Weights of a small transformer language model: rotary positions, 11399 steps.
MLP neurons of a small language model. Each row is named by its layer, matrix (down: output weights) and neuron, and shows model dimensions 208-303. Each number is 200 + 30 x the weight over its row's rms, rounded and kept within 0 to 999. A neuron's up and down rows have the sign that makes its largest values positive.
After each neuron's rows, "raises" lists the tokens whose logits its output raises most directly, leaving later layers aside.

L2.down1535,203,199,175,251,227,169,190,190,264,219,157,142,238,199,135,166,182,184,126,208,195,226,191,215,235,209,194,192,156,200,202,233,231,190,243,244,209,226,184,234,207,213,185,173,185,207,193,162,166,174,194,197,219,181,211,230,240,197,216,194,211,220,242,242,155,238,190,165,244,184,229,185,233,192,210,203,208,178,170,176,181,177,158,211,200,241,206,187,210,228,234,212,185,209,139,216
raises: "ted", "tion", "poel", "aged", "tive"

L2.down109,249,239,229,228,193,173,213,179,208,141,181,193,176,170,186,217,218,185,175,152,231,241,152,184,206,207,215,236,219,218,247,240,206,167,229,146,183,250,256,197,213,193,206,213,224,193,163,186,234,227,149,240,165,171,233,174,168,185,178,215,235,150,197,215,211,152,221,243,182,157,286,216,237,236,222,240,264,236,253,202,164,201,204,199,224,181,199,271,196,204,176,209,261,238,167,134
raises: "din", "tu", "vo", "mi", "u"

L2.down704,188,192,191,180,271,166,199,194,145,210,160,190,195,235,212,193,186,187,272,146,283,225,216,226,213,213,185,231,214,210,230,254,193,215,157,183,206,202,191,209,167,197,220,194,205,197,205,193,204,212,211,250,197,206,174,245,167,220,122,210,230,233,191,210,265,195,207,216,205,205,224,168,160,208,201,206,207,168,193,177,220,158,225,228,216,165,159,200,172,246,201,239,193,194,246,145
raises: "ening", "ois", "bai", "is", "ern"

L2.down1330,205,204,184,229,164,213,197,162,182,187,248,194,155,174,242,200,210,225,222,234,191,219,241,190,208,235,176,200,221,152,181,232,219,165,190,218,234,222,144,142,234,235,241,182,214,222,213,237,127,214,209,245,174,221,177,221,182,237,186,145,177,182,203,260,220,231,165,232,199,192,258,211,166,202,232,251,196,179,218,198,206,159,207,193,224,191,194,248,206,209,177,163,177,178,140,194
raises: "ction", "ial", "ature", "ical", "escu"

L2.down1722,179,211,226,179,195,231,160,255,218,167,184,197,163,214,201,170,227,191,183,150,168,213,183,196,167,252,270,204,256,216,171,225,190,207,210,192,200,209,213,184,205,193,187,173,182,168,216,142,188,248,103,239,176,223,222,204,176,201,248,200,217,187,189,229,209,197,219,195,262,192,118,157,136,144,196,166,197,178,253,213,212,237,233,200,201,251,178,248,230,217,232,194,196,180,195,188
raises: "ness", "nation", "ological", "ologist", "ening"

L2.down901,269,157,222,210,186,159,206,175,184,202,192,215,201,174,223,210,189,152,184,148,194,184,160,210,201,194,184,191,179,230,237,243,229,161,176,209,155,211,195,250,196,214,248,202,176,198,175,181,207,233,260,173,231,220,202,235,229,203,168,185,209,204,209,176,181,176,183,213,167,204,259,260,189,257,203,285,160,222,196,188,187,161,214,199,270,175,175,192,250,213,199,231,184,220,262,175
raises: "yr", "ille", "yan", "lies", "lio"

L2.down194,213,236,265,166,189,196,231,165,137,176,204,220,214,188,211,173,176,202,150,178,210,226,196,168,209,161,204,205,219,193,228,179,197,196,168,199,218,204,176,222,221,194,224,244,181,209,255,196,242,225,174,172,204,158,226,174,201,153,216,245,204,208,193,210,184,193,182,217,191,187,195,196,184,226,135,205,175,165,224,173,186,200,198,216,157,155,181,190,187,195,167,166,203,289,220,166
raises: "ing", "head", "ship", "ry", "u"

L2.down1379,213,225,219,245,149,215,194,247,248,108,157,231,190,168,177,219,140,245,166,175,148,200,202,199,210,179,182,196,205,235,202,234,207,206,174,170,207,175,222,170,153,160,212,218,163,178,260,237,212,186,259,194,172,193,184,179,174,225,216,158,190,202,188,185,234,238,204,190,261,165,187,173,164,195,192,202,188,192,212,169,270,174,195,183,181,264,235,233,185,177,227,199,272,193,157,167
raises: "ver", "l", "ler", "matic", "vers"

L2.down1968,210,184,171,184,198,211,204,213,204,156,213,206,287,187,197,206,196,231,192,180,184,174,212,249,225,188,165,247,216,179,205,201,219,207,180,220,215,173,207,205,130,194,173,144,222,205,155,207,154,203,248,192,191,231,233,173,227,256,205,129,205,211,220,213,200,176,205,169,169,192,239,241,248,261,210,244,179,186,201,242,225,207,136,159,211,168,211,160,191,206,165,167,191,209,174,166
raises: " couple", "ists", "ist", "lick", "ile"

L2.down401,190,172,176,220,174,159,228,209,166,153,258,229,178,156,231,195,157,242,223,277,222,288,190,193,185,259,173,178,192,186,201,201,182,188,195,218,236,201,188,234,178,169,186,176,234,154,236,235,142,200,187,155,203,189,198,235,234,230,116,222,177,164,193,145,135,211,199,223,207,149,244,128,180,216,185,215,152,252,185,240,222,160,195,210,244,181,211,231,195,210,213,231,211,249,208,205
raises: "ary", "iv", "ida", "men", "ent"

L2.down553,183,180,234,147,179,249,170,177,183,152,209,198,172,201,234,168,244,178,233,194,244,196,237,221,193,206,246,198,149,184,234,206,219,194,191,209,209,196,208,213,220,174,210,163,203,203,227,260,178,177,186,202,219,157,210,155,179,203,215,190,188,222,226,204,181,173,203,212,162,153,170,227,193,205,197,179,202,183,208,193,199,213,193,176,199,213,238,154,216,172,165,235,191,217,147,239
raises: "ors", "tes", "els", "onic", "ivity"

L2.down1905,177,194,166,162,184,198,196,136,147,177,178,231,193,219,197,208,217,181,164,149,229,192,195,203,191,198,221,236,159,173,219,190,145,164,156,163,187,224,187,226,210,233,212,188,239,157,238,141,187,192,236,169,157,219,189,207,145,208,163,166,202,280,227,205,204,199,173,175,197,196,195,231,210,201,181,207,193,202,208,187,232,246,168,148,203,221,228,189,204,213,186,240,202,161,222,192
raises: "ist", "ic", "ists", "way", "istic"

L2.down2348,204,156,212,193,249,200,228,203,185,203,238,145,162,238,224,170,188,222,208,216,188,142,201,174,176,225,218,235,193,186,227,178,187,239,180,190,177,157,186,140,215,165,214,218,153,225,161,192,204,165,235,231,187,196,163,171,178,209,157,180,162,143,218,205,148,172,225,216,228,233,171,204,218,195,223,160,214,224,205,147,240,190,248,176,232,207,200,150,184,275,175,159,197,166,235,202
raises: "ted", "ting", " Succeed", "gio", "t"